Weights of a small GPT-style language model, trained from scratch on English Wikipedia.
Size: 15 layers, MLP 640 SwiGLU, vocabulary 2091.
MLP neurons of a small language model. Each row is named by its layer, matrix (gate and up: input weights; down: output weights) and neuron, and shows model dimensions 64-127. Each number is 128 + 32 x the weight over its row's rms, rounded and kept within 0 to 255. A neuron's up and down rows have the sign that makes its largest values positive.
Before each neuron's rows, "fires on" lists the tokens most often at its 100 highest values on Wikipedia text that the model never trained on.

fires on: "F", "f", "R", "r", "sch", "C"
L12.gate525 [110 205 121 192  90 112 119  94  81 111 110 149  82 140  87  87 110 122 173 178 138 103 121 130 147 152 148  67 141  72  86 104 141 197  78 131 125 158 156 106 125 178 151 141 109 147 126 133 158 124 116 143 109 176  93 104 148 171 113  93 147 177 103  88]
L12.up525 [136 133 125 165 138  98 138 107 113 119 127  98 120 164  91 119 174 115 119 125 116 139 161 103 102 121 117  93  74 111  92 121 134  95 122  75 127 190  94 137 159 152 130 142  72 124 117 188 116 108  64 106 143 169 147 110 199 117 138 176 128 124 158 181]
L12.down525 [172 128 142 127 120 139 199  74 120 134 130 149 158 147  79 102 208 107 146 107  90 102 171 108 131 101 153 128 154 117 122  86 145 110 155 120 126 102 102  73 133  66  99 167  57 180 117 145 154 158 153 148 135 112 105  98 117 160 138  68 157 142 141  86]

fires on: "ab", "no ", "World "
L4.gate127 [161  77 144 138 163 112 146 135  99  96 204 165 173 100  89 145 136 169 141  84 141 114 143 142  98 172 174 105 128 140 119 125  99 152  62 134 115 161  68  94 141  80  79 142  93 111 168 115  97  70 151 167 108 112 140 127 123  95  82 127  49  72 145 136]
L4.up127 [103 173 118 123 113  80 129  67 152 153  89  89 154 139 156 114 127 129 166 121 135 118 193 160 154 121  88 139 103 150  66 129 106  65 159  86 151 131 173 143 159 140 112  83 102  63 135  97  81 128  72  94 124 143 111 168  73 137 113 134 160 133 126 146]
L4.down127 [166 209  99 154 138 110 153 123 106 131 137  94 172 117 150 130 156 146  84 179  96 155 126 108 120 143 179 141 105 106  69 153 111 135 122  77 184 120 125 120  44 120 103 133 133 186 185 172 126 132 123 109 148 124 112 103 182 138 124  91  99 131 125  81]

fires on: "Br", "br", "Fr", "Mal"
L2.gate146 [153 174  99 177 122 149 138 154 177 106 170 153  99 169 104 136 140 116 179 168 130 138  69  78 145 123 147 157 169 133 114  93  61 203 115 135 162  67 111 145 122 139 129 102 132  95 147 113  76 148  86 149 153 140 166 150 111 181 112 142 143 112 149 181]
L2.up146 [120 105  60 100 132  76 127 124 129 125 117 137 124  76 129 201  93 108 143 102 132 135 141 115  82  71  74 187 155 109 143 141 104  51 104 179  86 174 111 127 113 142  95 130 137 153  76  96 232  91 130 128 112 148 126 113 110 142 158  87 162 173 122 102]
L2.down146 [170 153 168 120 182 154 132 103 129 156 113 105 214 127 113 119 104 180 106 188 103 130  87 164 149 104 143  94 187 133 175 131 169 123 101 140  95 108 136 181 117 115 180 157 170 109 153 178  87 160 160 135 136 148 107 113  90 178 115 144 122  74 140 170]

fires on: "| ", "an", "ter", "- ", "(", "of "
L3.gate135 [ 48  95 123 130 131 113  87 103 108 215 150 137 108 131 111  91 126 110  90 177 147 146  84 184 108  98  96  82 129 110 176  89 132 106  84  97 117 104 108  99 154 176 147 158 178 158 150 106 185 162  87 141 104  74 111  85 132 109 155 158  96 152 110 155]
L3.up135 [ 79 114 143 126 131 149 121 150 127 110 148 176 105  93 118 141 147 115  80 148 180 117 140 141 127 111 100  61 109  66 143 131 151 112 116 114 128 107 147 143 161 132 141 125 145 144  78 213 120 177 162 178 111 134 117  89 127 206 141 159  90  54 139 127]
L3.down135 [143 149 105 175 109  74 163 124 146 162  81 128 147 150  94 138  98 128 117  96  51 123  82 153 118 134 148 130 155 129 135 135 164 106 134 132 123 185 141  85  84 105 134 165 178 158 135 188 134 100 136 116 127 189 132 131 130 113 142 108 155 160 142  94]

fires on: "York ", "Yor", "sl", "bro", "lo"
L3.gate146 [175 131 144 162 162  74 194 144 182 102 101 150  81 112 170 171 139 170 108 145 114 165 188 130 149  87 132 118 152 130 159 138 159  89 144 149 117  75 146 124 180  75 121  96 136 103 130 155 128 152 119 106 145 105 145 106 135  95 118  97 116  97 147 119]
L3.up146 [119 183  91  76 132 104 136  88 168 127 179 157 120 182 100 180 143 108 188  40 154 161 163 119 111 103 121 143 170 133 131 105 114  94  74 136 123 102  75 125 137 108 133 152  83 108 155 135 157  70 127 157 125 153 142 163 130 106 149 158 155 113  97 112]
L3.down146 [100  58 148 123 158  92 144  75 157 126 112 132 142 105 111 159 147 185 112 110 153 101 123 111 143 114 123  97 125 201 151 100 168 115 150 126 122 145 121 138 136 104 230 137 157 103 151 103 108 155 120 159  86 117 128  95  67 134 124 154  97 137 116  43]

fires on: "on", "v", "ass", "where ", "s", "on "
L3.gate410 [122 130  93 129 142  79 100 111 195 142 131 142 123 142 104 154 103 100 150 126 159 150 153 148  95  61  90 173 108 124 119 108 132 132  88  51 203 157 185  90  78 104 109 168 140 183  73  90 101 121  71 190 101 107 146 148 138 182 127 135  62 162  92 139]
L3.up410 [106 148 132 150 126 184 129  94 178 115 125 124  86 102 103 137 158 162 122 145 114  79 106 193 128  98 172  91  64 125  60 181  94  92 142 106 161  76 108 151 110  59 111 149  88 127 110  93  97  62 123 103 113  92 138 133 112 157  99 167  27 104 106 118]
L3.down410 [119 115 163  96 137 159 101 135 120  97 138 178 126  78 102  69 171 108 143 155 154 114 156  83 170 111  91 145 133 145 100 171 141 128 150 115 110 192 110 132 126 184 142  64 106  52 129 200 179  96 118 164 106 114 199  61 149 133 136 153 161 161  80 100]

fires on: "ad", "\n\n", "by", "ab", "ar"
L3.gate374 [133 122 140 125 133 123 111 122 169 156  91 186 133 137 107 103  84 149  87 161 129  96 100 153  98 133 124 124 145 106 192 105 118  86  75  61 197  84 112 124 139 123  37 145 137  81 138 123 152  80 121  86  79 154 106 141  79 124 101 116  81 121 123 180]
L3.up374 [125 225 114 143 144 190 129  85 132 113 104 141 158 147 165 164 150 181 151 114 116 138 170 103 128 154 106 127 103 186 132 218 169  93  94 122 167 117 105 133  81 133 116 114 125  60 148 150  85 139 102  91 118 157 136 159 113 110  94  87 116  63 134 158]
L3.down374 [ 59 130 162 149 122 164  97 130 123 142 149 107 125 143  79 119  82 138 193 136 184  93  86 114  72 111 112  66 113 140 202 120 139 145 139 142 160 148 215 121  87 145  91 206 142 154  85 135  43 114 136 136 132 139  93 186 121 192 118 116 167 102 108 120]

fires on: "in", "o", "ri", "ove ", "ro"
L5.gate184 [ 49 180 119 144 164 174 165  99 103 171 141 169 121 168 128  90 175 155 105 160 107 102 143 159 139 140  90 163 153 111  94 123 112 156 100 187 106 169 138 159 123 124  66 170 119 118 135 107 128 107 147  95  52 152 175 172 111  99 164 122 123 124 178  61]
L5.up184 [ 98 154  73 130 110 127 119 129 150  75 174 100  84 173 109 116 138 178  86 153 156 152  74 148 156 140 138 120 109 173 157  86 120 146 128 189 114 176 134 130 138 100 119 153 116  58  69  98 108 132 115 149 119 161 123 128 127 135 143 139  78 135 134 161]
L5.down184 [171 105 111 157 148 124  82 114 145  47 119 138 104 110 160 237 119 124 107 124 159 185 156 100 148 123 116 145 105 150 115 193 147 126 141  92 140 158 132 150 134  91 196  91 139 116 137 165 108 147 121 115 177 116 124 180 106 168 102 186  90 154  67 137]

fires on: "in", "o"
L11.gate219 [112 157 203 162 149 129 141  54 121 148 136 140 135 172 171 146 123 161 117 125 120 157 170 154 158 131 148  98 116 100  98 115 153 141  84 185 148  83 155 150 190 149 121  64 163 202 155 109  91  61  89 114  69 116  80 139 153 172 168 122 138 114 157  79]
L11.up219 [146 140  69 107 141 138 173 125 175 147 141 148  93 210 131 184  97 131 109  64 121 126  89 132 139 100  81 127 155 158 143 174 131 120 151 140 111 129 117 171 116 136  85  81 100  46 148 146 131 141 147 127 120 111 142 111 181 192 126 152  74 130  99 138]
L11.down219 [133  93 156 139 168  80  47 119 179 138 115 146 118 130 145 132  98 130 199 142 103  79 131 149 125  91 111 163  90  99  98 116 112 155 167  93 141 210 133 144 116 195 130 109  95 102 129 162 125 125 136 115 123  95 131 164 145  64  78 118 101 123 135 115]

fires on: "e", "t ", "ne", "18", "of "
L5.gate499 [134 134 113  90 101 130 158 140  93 125 156 136 100 197  87 196 127 148 185 116 129 193 149 183 118 112 123 143 146 107 149 130 151  85 124 123  93 175 165 133 176 142 132 168 216 138 107 177 186 128 125 140 117 157 100 123 156 135 149 150 142 106 109  58]
L5.up499 [126  80  96  85 156  90 106 128 168 138 118 127 134 107 161 145  89 160 121 145 120 158 149 156 137 143 146 159  92 150 117 127 176 131 155 138 210 172 123 118 105 203 133 166 110 161  63 133 184 116  74 149 110 202  99  92 119 165 122  76 154 147  78 164]
L5.down499 [177 129 220  90 170 142 113  94 143 119 154 165 116 100 122 101  57  62  67 142 157  86 116 108 101 179 117 123 142 153  90 113 149 105 127 116 117 161 128 106 133 254  85 177 132  82  59 136 137 137 136 134 110 139 159 149 149 133 168  52 167 105 120 171]

fires on: "ov", "ec", "ot", "el", "ev"
L11.gate603 [121 176 147  80 162 206 104 108 121 155  87 159 170 193  96 130 124 143 109 169 128  89 117 137  77  86 134 117 115 113  80 123 116 127 105 131 119  96 120 111 116 162 151 128 163  99  94  49 118  91 155 113 106 121 126 144 101 133 173 161 141  91 153  58]
L11.up603 [105  76 198 195 101 145 144  83 171 206 169 178 161 164 181  84 111 157 184 115 133 102  75 128 127 121  68 152 117 100  96 117 127 136 134 134 109 177 100 139 122 133 148 124 131 195 180 101 146  94 149 114 144  67 105 204 153 103 112 128 100 108 191 122]
L11.down603 [ 79 108 138  83 163  89  84  95  66 124 152 131 133 168 169 154 117  92  87  94 109 168  74 115 147 123 132 149 134 113 148 143 153  73 182 162 171 149 149 157 166 129 140  80  57  89 106 153  93  83 136 109 138 133 123 172 105 106 153 139 144 120 183 126]

fires on: "b", "af", "ov", "ec", "ew", "ab"
L9.gate91 [158 144  89 112 151 182 108 141 131 180 108 143 133 128 156  81 129 103 124  94 130 131 140 129 113 164  76 122 142 113 143 108 141 126  58 179 157 131 129 167 149  68 100 136 117  87  93  97 133 126 148 125  45 123  94 167 137 148 141 110 103 103 183 107]
L9.up91 [143 159 140 122 182 128 111  86 133 159 137 123  86 176  94 125 112 112 169 127 177 182 115 164 158 115 111  82 121  79 152  99 105 132 172 168  87 170  63 141 114 127 168 112 108 163  62 102 127 119 166 115 146  84 141 156  86 109 112 165 141  77 176 138]
L9.down91 [115 132 171 157 121 166 156  69 105 137 107 111 113 171 172  89  72  90 142 128  87  98 150  83 152 144 101 146 133  75  93 129 135  92 114 163 146 147 153  91 140 134 144 162 124  77 134 110 161 170 183 118  95 173  50  89 124  75 165  48 139 114 104  57]

fires on: "a ", "re", "é", "-", "ó", "é "
L8.gate540 [ 75 129  90 139 178 120 133  61 113 101 123  82 139 136 125 134 106 104 118 166 124 149 105 166 145 148 138 106  67 106 147 109 163 117  83 150 110 151  82 112 182 144 175 146 144 124 145 233 109  99 129 100 116 128 149 185 185 121  49 133 162  80  91  64]
L8.up540 [131 108 103 148 123 143  92 173 100 138 122 164 181 165 129 185 115  92  73 131 123 141 117 138 119 107 136 146 107 144  90 132 123 132 122 146 120 115 128 157  72 217 129 122 101 132 190 153 135 187 116  88  69 127 135 107 137 195 125  96 147  99 135 127]
L8.down540 [132 154 111 122 142 102 186 126 110 141  79 121 161 122 105 106 112 131 157 125  81  58 107 152 112 151 235 123 137 164 155 148  83 157  91 153 148 162 171 113 164 146  60 174 114  60 107 132 129 155  94 127 136 130  97 102 128 143  72  77 114 105 146 120]

fires on: "y", "ne", "z", "e"
L5.gate167 [189 105  87 110 178 109 193 139 166 103 201 138 156 174  88 168 123 136 107 119 102 189 149 121 101  82 113 100 128 128 144  70 140 112 101 150 130 139 145 188 174 170 120 150 103 133 124 155 213  79  95 143 101 131 100 169 125 121 146 118 118 136 108 163]
L5.up167 [172  89  63 112 104 104 114 110 165 138  81  58  91 138 188 119 119 160 172  87  67 143 112  61  80 178 193 135  82 127  79 156 156  96 157 126  92 119  81  82 150 140  95  72  99 112 103  90 106 102  88 148 123 130  90 163  83 124 124  99 138 153  92 143]
L5.down167 [161 149 106 132 183 147 110 144 152  72 103  97 130 177 121  70 163 127  94 110  90 151  76 118 120  86 122 104 102  48 156 127 150 147 104  72 108 125 147  89 192 157  98 137  92 137 151 155 125 118 113 151 112  83 114 208 100 155  96 107 139 106 125 147]

fires on: "im", "Sp", "occ", "dis", "ist"
L5.gate152 [118 118  60  87 130 125 113 123 119 106 168 171 120 128 196 131 117 168 102 144  95 105 100 108 185 140 200  93 129 119  69 150 116 148 135  94 143 146  66 106  62 125 108 142  94 147 141 155 167 124 105  84 146 194  71 118 133 114 163 129 122 162  95 146]
L5.up152 [154 142  78 102 158 120 124 131  52 115 128 159 128 137 189 114 140 142 112 149 117 149 137 122 121 146 173  99 168 190  93 158 148 116 108 120 149 130  56 140  70 118 140 180 114 154 195 137 113 101 112 125 137 153 140 107 120 120 115 147 133 154 120 149]
L5.down152 [113 135 104 164 199 109  99 183 117 182 151 117 106 142 134 114 103 189 136 145  86 149  62  81 167 129 159 191 154 158 163 104 192 173 135 122 167 117 199 181 124 106 129 167  81 135 162 135 145 137 114 163 147 130 143 135 134 110 135 159 143 119 152 163]

fires on: "ag", "ab", "e", "of", "ev"
L5.gate449 [102 144 132 109 171 154 136 144  72 100 176 137 107 121  26 100 120  98 100  85 100 174 143 201 110 130  90 158 176 157 132 111 114 106 146 180 160 143  99 104  95 105 127 155 113 128 166  91 155 135 125  83  77 127 143 130 136 208 125  70 111  79 103 149]
L5.up449 [129 135 181  89 154 149 133  76 156 159  89 140 188 137  99 113 106  93  95 112 152 140 120 178  56 136 148 180  78 142 154 103 110  87 144 141 179 131 116  60  72 120 139 176  82  96 167 166 157  81 176  70  92 181 165 116 138  99 139  83 121 131 141 157]
L5.down449 [160  52 122 132 199  87 120  83 105  86 144 133 135 179 128 169 173 109  78 149 137 170 135 142 133 142 134 128 111 145 145 101 154 111 160 152 109  80 134  92 106  99  73 156 165  89 177  90 143 109 109 153 155 146  92 134  98  87 129 177 110 122 175 128]

fires on: "ail", "ra", "w", "riv"
L4.gate505 [170 172 161  93 169 157 105 151  37 197 116  94  99 148  76 126 124 118 116 210 187  71 123 154 105  80 141 103 134 140 135 107 149 155 116 119 125 117 163 102 144 115 155 133 155 125 103 197 177 175 112  85  84 171 216  93 159  83 168 149 124  95  90 144]
L4.up505 [122 124 107 157  56  51 150 121 167 156  85 106 132  72 140 175  55 134  89 124 140 108 156 136 159 100 139 129 190 111 119 129 158 121 154 107 188 172 203 142 109 115 137 138 163 114 106 107 107 117 149 195 132 105 120 123 106  91 111  63 174 113 157 113]
L4.down505 [147 130  89 152 140 119  99 160  87 107 141 163 164  86 181  60 185 160 140  64 101 116  42 131 135 130  91 170  87 161 131 102 120 145 134  69 126  74  92  94 142 118 111 150 132 100 109 114 116  72  71 138 136 177 143 117 176 124 118  91  82  71 117 104]

fires on: "New ", "ever", "def", "tri", "centur", "mil"
L4.gate588 [145 132  86 140 151 164 141  72 108 103  98  67 154 107 117 165 134 111 103 133 100  67 118 114 155  82 176 192 139 171 112 121 114 127 104 121 114 125 132  88 133 166 128  69 169 131 123 129 175 112 113 128  48 149  90 114 108  74 134 108 162 126 108 104]
L4.up588 [109 124 121 109 140 153 118  92 121 185  89 146 137  88  77 139 103 109 120 128 114  76 160 104 121  99 157 209 154 142 101 100 148 157 129 167 143 131 133 100 143 129 155 157 196 123  93 159 143 126 126 128  95  93  93  87  94  95 147 136 138 149 177  74]
L4.down588 [101 119 206 200  76 133 118 106 133 142 157 180 173 105 128 129 119 144  66 125 151 160 108 105 141  94 103 118 129  75  76 124 118 178 156 114 139 125 160 132 111 187  83 138  58 129 109 118 103 139  85 151 137 105 157 117 114 143  92 108 119 137 127 163]

fires on: "dis", "is", "occ"
L2.gate386 [ 81 133  96 143 105 114  73 119  84 162 122  72 107 136 181 128 128 179 139 137 100 178 111 145 133 123 149 146 147 102 135  93 146 160 129  94 140 100  74  82 122 165  99 138  79 174  93 164 151 120 131 121 132 206 132 116 158 100 157 122 141 139  87 147]
L2.up386 [129 143  43 183 119  91  89 110 134 138  94 159 153 102 161 120 130 136  72 104 120 189 102 148 181 162 103  89 144 138 136 127 129 118 169 123 151 101 125  41  91 117 132 166  95 231 134  95 151 104 103 129 167 147 144 171 114  85 126  99 172  95 109 126]
L2.down386 [ 96 132  95 179 114 167 133 135  75 176 129  92 101 109 144 115 118 149  49 139 170 183 127  94 150 193 167 138 167 122 127 125 149 116 149 144 176 119 127 105 113 152 108 185  48 160 167 115 191 110 124 148 142 148 127 164 143 120  79 104 161 121 149 127]

fires on: "He ", "there ", "There ", "he ", "On ", ": "
L2.gate397 [116 149 111 128 108 121 210 153 195 156 142 121 152 126  89 146 194 116 163 150 144 168 128 141 102 173 171 155 115 150 145 144 135  95  99 164  80  72 102 164 158 154  89 175 135  73 173 100  92 141 177 106 139 159 123 158 149 134 138 141 142 106 177  76]
L2.up397 [ 94 184  89 117 104  94 143 188 101 178 161 102 117 147 122 182 189 100 135 134 131 118 121 103 120 138 145 151 148 109 135 131 145  74  88 155  75 120 131 172 194 133 104 161 147 133 191 185 161 201 216 152 131 121 167 158 105 126 133 122 107 123 127  31]
L2.down397 [162 107 162 120 102 139 142 111 114 145 128 127 158 143 150 171 142  80 212 140 110 105 110  65 161 112 163  81 169 121 117 129  89 112  96 173 126 119 106 139 120 132  67  94 187 159 141 141 161 184 152 136 139 150 108 117 108  92 196  98 134 113 180  77]

fires on: "would ", "may ", ": ", "On ", "but ", "against "
L2.gate86 [106 113  89 103 166 147 192 125 126 112 119 130 222  95 100 150 149 163 146 129 142  94 129 124  91 158  96 115 117  84 197  88 173 118 110 177  87 160 113  91 122  99 151 153 110  89 105 139 137 161 215 144 102 206 171 124 145 138 173 176 113 191 106  99]
L2.up86 [125 147 120 136 152  95 171 155 121 121 151 109 195 116  69 142  99 127 130 168  91 122 166 120  91 161  89 114 107 129 161 135 128 107 124 131 110 160 102 139 142  88 104 154 143 111 153 191 105 123 199 168  79 125  70 124  47  74 156 132  73 174 173  51]
L2.down86 [165 132 149 145 145  82 104 157 122 111 134 101 138 158 121 157 128  80 133 143  95 113 137 112 128 171  72 138 138 153 173 152 129 110 121 130 149 100 165 170  86 144 127 125 167 154 143 166 125 163 156 137 105 105  48 131 131 115 170  64  66 101 127  97]

fires on: "in ", "ross ", "to ", "th ", "on "
L5.gate627 [144  79 159  69 157 164  90 175 158  81 162 111 152  98 144 137 117 112  87 145 131 125 168 118 110  97 159 125 106 145  97 132  80 109 139 128 224 110 111 122 157 144 112 111 141 131  90 132 119 124 125 141 157 116  62 102 112  52 123 151 127 158 111  53]
L5.up627 [116 141 129 118 134 121 122 108 162 175 122 151 138 117 126 110  98 134 106 135 116 157  99 183  65 145 105 104 142  76 110 159 181 130 195 177 120 115 149  73  83 122 213 153 117 181 121 103 119 169 163 118 113 149 147 111 141 196 122 115 125 140 134 176]
L5.down627 [110 114  98 137 140 122 133 132 112 132  88 164 140 212 163 142 132  96 103 155 121 142 126 147 187 171  65 140 125 182 186 158 128 141 163 155 132 131 125 122 147 131 185 138 142 125 114 165 145 124 116 112 121 124 153 136 132 146 181 105 179 180 181 170]

fires on: "os", "sc", "ers", "ver", "te"
L3.gate448 [128 117 160 103  72 140 113 110 145 161 120  87 162  94 148 201 118 176 110 137 147 173  79 126 147 119 139 122  48 177 136 188 131 151 126  82 111 169 131 110 100 172 121 181 151 149 117 111  82 167 172 116 116 131  80 115 116  68  87 164 107 192  77 178]
L3.up448 [ 95 141 160 117 129 166  88  88 157 130 183  69 109 122 131 138 128 202 117 139 154 137 110 192 117 152 161 165 111 145 155 176 156 106 154  98 103 155 122 127 108 164 104 171 161 166 165 107 150 144 127  96 112 114 122 170  80  94 100 161 122 179 141 150]
L3.down448 [ 49 141 110 112 169 145 185  96  86  97 127 172 131 178 117 102 135 168  90 176 165 158 176 116 126 113 201 133 128 119 100 119  81 116  75 130 120  96  90 118 161 102  93 172 107 116 108  43 177 206  96 132 156 131  99 130 107 127 100  66 148 160 156 134]

fires on: "ir", "Br", "ill", "br", "al", "Col"
L11.gate612 [109 163  80 120 109 106  93 160 140 143 149 105 165  92  32  85 182 103 134 170 140 172 132 137 103 146 131 131 178 172 124 154  88 126 159 195 136 116 132 179 160 129 136  62 127 167 156 121  99 113 118 154 154  96 143 172  82 148 116 117 142 105 180 111]
L11.up612 [159 153  64 158  68 118 154 117 140  56 135  82 133  94 117 146 137 107 108 131 111 159 160  93  75  96 136 130 143 138 161 170 117  77 128 150  51  97 167 144 115 106 146 135 129 151 122 146 118 126  77  64 133 124 145 104  68 113 174 162  89 114 135 125]
L11.down612 [138 147 138  78 170 152 132 133  75 134 140 172 106 104 123  81 144 165 112 122 108 154 127 158 140 112 151 136 131 182  93 118 152 143 167 107  97 133 159 185 165  70 169  55  95 144 181  74  99 134 143 214 147 127 107 149  61 149 117 141 129 145 126 165]

fires on: "ra", "e", "l", "o", "k", "ri"
L5.gate610 [112 221 122 142 209 172 103 122 119 120 115 173  76 137 141 114 126 144 131 149 124 147  97 110 137 128 137 129 148 157 130 126 167  85 131 188 153 113 109 148 106 137 129 115 141  94 167 123 154  86 122 131 113 134 113 190  97 122 180 123 121 146 104 144]
L5.up610 [178 135  84 124 154 111 101  90 143  90 123 128  96  77  96 198 154 191  99 110 164 168 141  74 162 142 108  88  91 154 182  62 174 144 109 153 128 197 123  68 140 161 101 101 108 107 146 108  57 120 154 139 150 166  93 122 115 143 112 149 197 123 124  89]
L5.down610 [ 43  78 123 131 137 118 147  95 124 110 121 118  72 135 119 110 115  76 174 176 133 216  94 123 132 158  92 135 127 109 142 132 124  32 128 126 109 190 139 200 129 145  71  69 161 133 140 126 196 146 149  95  83 112 115 115  52 125 116 126 115 136 107 121]

fires on: "ac", "f", "ag", "Rec", "ar"
L11.gate274 [133  87 107 166 137 173 107 137 136 115 132 134 110 130 139 132 139 129  71 162 162 118  75 134 143 174 178 183 125  94 107 112 146 106 123 165 202 130 112  93 164 137 124 167 138  73 152 110 124 154 117 126 110 126 114 132 132  95  84 108 152 164 115 153]
L11.up274 [163 157  83 167  77 128 134 168 100 124 149 149 138 152 144  92 166 125 152 161 131 119 134 185 124 161  76 139 117 153 120 160 123  87 103 107 132  47 125  58 122 114 114 180 123 148 155 136 112 130 114 119 147 133 153  72 141  98  44  79 156 171  55 128]
L11.down274 [128 114  97 128 129  80  86 172 118 147 131  24 125 101 188  76 202 129 149 135 121 198 132  75  70 135 191 100 123 119  93 111 116  86 203 152 150 130 118  89 171 154 134 164 105  88 187 162 121 126 118 173 135 140 133 128 139 102 146  99 113 126  97  90]

fires on: "or", "cor", "thor", "fr", "dist", "foot"
L3.gate594 [125 123 139 192 137 101 156 136  74 103  56  85 148 147  68  89  51 172 169 168 126  97 122 178 116 124 156 142 120  81  99  85 136 101 136 123 181 159 144 111 145 172  76  84 145 111 188 104 112 186 123 146 126 182 111 130 128 120 188  93 118 132 149 127]
L3.up594 [178 176 155 136  77 123 106 166  92 108 123 149 116 185 110  97  26 135 107 143 119 112 176 130 157  94 114 158 102  86 119 118 171 121 119 109 151 158 136 173  97 102 159 105 105 122 161 119 117 144 103 164  87 169 138 133 134  88  94 173 165 145 108 132]
L3.down594 [109 127 140 115 117 133 175 226 116  91 114  44  80 161  81 110  94 116 109 116 135  40 102  87 110 126 175 139 143 130  54 129 101 182 105 114 184 142 150 139 126 165 176  76 124 157 133 111 146 201  78  95 125  99 101 153  87 129 164 162 129 134 141 130]

fires on: "r", "N", "R", "cl"
L11.gate437 [105 181 186 122 182 158 149  89 141  81 118 111 153  88 122 126 143  81 189 136 157 112 114 132 115 142  74  34  88  60  96  91 137 154 120 123 127  99 180 130 120 114 141  96 139 159 108 137 141 120  67 127 137 184 111  85 133 199 125  99 133 183  60 126]
L11.up437 [105 165  85 126 113 115 149 163 146 116 142 155 102  98  83 147 165 139 146 185 116 229  90  95 104 128  89 170 120 110 156  97 133 139 143 135 132  97 129 163 170 145  67 103 117 124 100 177 154 100 129 182 121 130 163 193  81 152 143 121 110 125 147 167]
L11.down437 [158 141 135  96  62 125 128 127  97 138 162 131  98  56  86 139 138  83 113 119 145 109 165 151 110  97 142 141 145 114 107 199 152 105 128 148 181 159 177 113  93 126 139 113  90 157 143  95 138 138 102 233  85 180 147 111 117  79 152 169 113 155  81 132]

fires on: "e", "time", "years", "ate", "year"
L9.gate3 [154 138 124 187 171 108 154 116 152 104 130 113 123 140 127  96 129  68 102 111 148 114  99  78  79 103 114  91 127 143 141 100 149 110 171 114 169 152 107  91 150 103 128 120 216 144 137 168 146 151 144  84 153 118 141 127 141 150  91 123 148 116  84  54]
L9.up3 [135  99 167 131 162 125 138 169  99  48 181 123 127 112 105 103 114 118 140 105 112 155 108 156 145 126 104 121  95 148  70  55  94 176 141 157 140 141  56 138 187 110 143 145 166 118 175 132 131 149 186 104 118 101 111 165 107 110 140  71 127  60  96 185]
L9.down3 [155 144 106 177 126 139 118 114  84 145 173 134 119 142 181  65 179 152 119  94 170 157 134 124 152  95 101 145 117 193 156 170 148  89 138  82 114 135 180 103  60  89  66  98 167  61 128 115 121 115  97 104 149 153 164 119 106 133 132 148 122 167 119 167]

fires on: "ind", "z", "s", "in ", ":", "on "
L4.gate456 [102 169 129 118 124 130 116 130 172  93 163 155 113  91  99 154 158 127 127 135 128 147 147 130 144 118  46 163  88 159 105 142  64 166 107  87 147 146 120  68  72 125 156 132 128  94 118  95 108 136 155 179 102 154 143 118 127  76  89  88  86 156 123 161]
L4.up456 [138 129 163 149 176 199 165 110 188 114 126 159  57 146 144 109 159 130  88 161 134 127  92 112  89 179 129 121  94 136 111 105 122 117 155 178 136 121 152 130 106 159 188 137 175 139 138  42 132 131  28 148 137 122 113 140 138  88 149 119  77 183 139  91]
L4.down456 [ 86 133 177 153 138 129 126 178  62 148 131 131 161  74 119 134 113 119 106 130 134 126  82  78 130 123 141 107 153 105 154 142 192 179 185 109  91 133 196 187 140 151 100 156  82 111 142 182 179 153 137 115 122 140 118 170  98 151  99  87 163 117 108 102]

fires on: "rel", "dis", "ag", "ac", "is", "eg"
L5.gate370 [125  50  74 133 130  76 176 114  90 129 141  95  81 158 115  99  97  73  82  90 125 137 102 209  94 147 169 155 176 115  84 123 162 125 139 112 118 157 130 108 141 154 145 204 140 129  84 178 107 107 174  98 161  91 143 173 147  81 159 141  86 127 141 171]
L5.up370 [124 160 142 123  73  85 168 107 129 104 181  75 112 212 105 120 137 113 151 158 126  89 110 150 153 188 105  95 176 118 166 179 121  51 134  88 186  74 142 172 137  77 120 127  97 110 174 174 183 138 130  82 126  84 146 132 184 140 141  87 104 133  88  82]
L5.down370 [136 167 175 114 154 170 157 154 186 158 167 180 139 119 119  50 176 179 127 153 103  73 120 128 162 137 168 155 198  68 140 142 140 158  22 116 116 127 144 101 133 165 179 123 110 118 191 120 104 113 124 123 172 110  98  87 139 116 166  91 127 110 134 205]

fires on: "of", "ol", "a ", "ab", "er"
L5.gate115 [122 128 201 130 179 162  91 157  95 126 157 129 108 150  95 123  87 125 131 120 121 147  98 188 100 153 111 115 142 110 150 139 168 120 128  97 100 114 119 150  84 131 143 142 107 156 192 152 125  85 139 160 161  85  84  87 137 186 105 122 144 104 154 134]
L5.up115 [130 105 102 101 142 146 159  85 144 164  97 106 132 190 143 132 140 102  79  96 152 158 186 143  69  86 153 152 117 174 187 121 115 148 148 129 158 106 157 168 207  87 113 172 172 115  82 111 152 110 101 108 165 179 115 110 179 125 162  94 149 202 132 133]
L5.down115 [158 111 134 115 156 103 153 182 107  95 109 174 145 147 128 162 139 118 107 114 119 176 177 172 150 152 159 104 115 125 150 106 153 139 134  90 139 112 151 135 183 153 139 104 129 161  88 178 141 113 123 114  59 137  50 125 119 111 117 104 102 151 134  86]